config.toml
tie_embeddings = true
parallel_block = true
init_std_o = 0.0225
weight_decay = 0.022
train_tokens = 749200000
MLP neurons of a small language model. Each row is named by its layer, matrix (up: input weights) and neuron, and shows model dimensions 192-255. Each number is 50 + 15 x the weight over its row's rms, rounded and kept within 0 to 99.
Before each neuron's rows, "fires in" lists the words (lower case) most often at its 100 highest values on Wikipedia text that the model never trained on.

fires in: "division", "rauxaf", "force", "squadron", "squadrons", "league"
L3.up1358:63 44 83 64 51 93 61 46 34 11 31 39 46 67 53 43 62 31 32 73 36 41 30 62 40 42 30 82 67 55 41 69 33 78 54 62 44 42 41 52 27 62 60 45 44 35 61 55 36 41 76 65 30 53 62 48 55 69 43 48 38 35 37 57

fires in: "late", "p", "bronze", "mid", "martial"
L3.up132:48 14 31 56 51 49 48 72 50 51 53 35 43 47 56 22 42 65 40 32 63 57 60 47 34 13 48 50 51 31 50 53 39 39 31 55 28 76 37 34 55 66 39 60 42 33 66 42 39 10 47 48 36 42 58 64 31 50 71 61 61 81 51 53

fires in: "as", "when", "who", "once", "with", "where"
L3.up480:55 57 42 39 52 57 31 17 60 40 46 42 17 35 34 34 46 62 60 49 54 33 41 63 63 44 26 64 38 42 69 34 50 84 43 34 32 65 79 49 40 54 56 64 63 47 51 17 65 45 31 40 36 33 47 68 57 51 53 67 54 60 60 39

fires in: "south", "north", "best"
L3.up1568:53 30 51 45 31 40 28 38 52 63 59 35 64 27 30 52 59 10 54 79 33 45 37 23 48 46 63 76 47 54 62 40 59 28 45 40 43 60 65 60 44 66 50 65 40 74 49 66 73 55 57 56 27 44 69 54 54 42 45 73 46 38 62 42

fires in: "it", "after", "at", "goal"
L3.up1350:47 41 52 68 59 27 56 39 47 47 53 55 38 56 43 42 29 68 73 57 41 80 57 57 56 66 39 75 59 57 26 47 46 57 67 50 46 75 29 55 51 40 85 28 31 80 67 46 82 42 38 47 84 38 28 63 36 64 71 77 54 41 32 54

fires in: "women", "she", "her", "woman", "female"
L3.up1704:54 43 60 65 37 34 62 61 40 00 40 33 44 65 61 30 67 49 65 31 65 41 32 51 38 46 30 57 55 46 56 45 54 69 44 52 54 79 43 61 41 61 51 58 56 70 50 66 56 36 65 23 57 57 16 54 57 21 52 42 40 55 46 38

fires in: "with", "best", "as"
L3.up92:52 49 28 78 50 50 29 05 76 53 60 51 54 44 71 58 65 39 71 55 63 28 56 45 59 14 61 58 49 25 43 57 47 58 42 40 46 56 62 67 84 22 29 50 73 48 46 27 56 78 32 55 48 59 44 49 61 40 59 21 33 78 71 42

fires in: "from", "after", "they", "following", "in"
L3.up588:50 69 49 60 98 15 55 27 47 27 24 78 73 36 50 65 56 56 25 65 41 48 45 60 27 45 67 43 60 53 41 41 31 60 50 69 67 58 38 29 51 54 65 73 74 66 66 48 27 58 63 53 38 42 30 50 48 47 77 49 69 32 50 78

fires in: "that", "had", "further", "have"
L3.up950:62 53 38 45 74 48 37 37 30 81 70 50 27 46 39 54 77 58 43 37 58 84 61 51 69 47 15 39 44 62 76 60 62 59 39 42 10 62 46 64 66 79 43 52 52 57 55 39 61 49 32 43 50 53 26 53 65 52 70 48 55 57 78 51

fires in: "they", "we", "t", "language", "silver", "time"
L3.up771:56 39 53 64 40 33 38 52 32 48 62 47 65 64 42 05 42 60 59 70 54 53 45 69 54 39 45 42 48 66 24 41 49 40 55 63 38 67 34 62 47 69 41 56 65 47 46 62 54 52 36 41 41 38 42 49 57 51 37 82 56 43 37 79

fires in: "most", "what"
L3.up38:31 12 45 67 17 44 46 65 48 64 30 51 51 45 43 44 67 61 20 06 60 52 58 49 30 63 70 25 56 61 56 37 29 64 24 41 52 60 41 51 68 34 76 38 55 38 25 57 35 45 48 38 86 44 34 45 66 57 63 31 52 64 48 69

fires in: "in", "with", "at", "after"
L3.up763:54 47 62 36 54 38 42 42 37 35 69 35 53 51 65 60 31 28 36 38 60 62 48 60 51 54 57 13 44 53 40 57 21 48 53 21 42 56 63 55 26 37 42 54 60 44 55 46 52 84 27 66 44 56 71 36 70 74 56 71 53 48 46 67

fires in: "her", "this", "it", "out", "prison", "another"
L3.up1012:68 52 49 52 54 06 55 45 47 50 53 71 63 65 43 57 41 46 55 57 29 62 84 73 43 31 36 32 73 37 40 44 49 47 54 24 59 87 42 53 47 49 37 74 56 59 69 40 63 64 51 25 63 35 35 46 47 47 54 42 66 52 57 70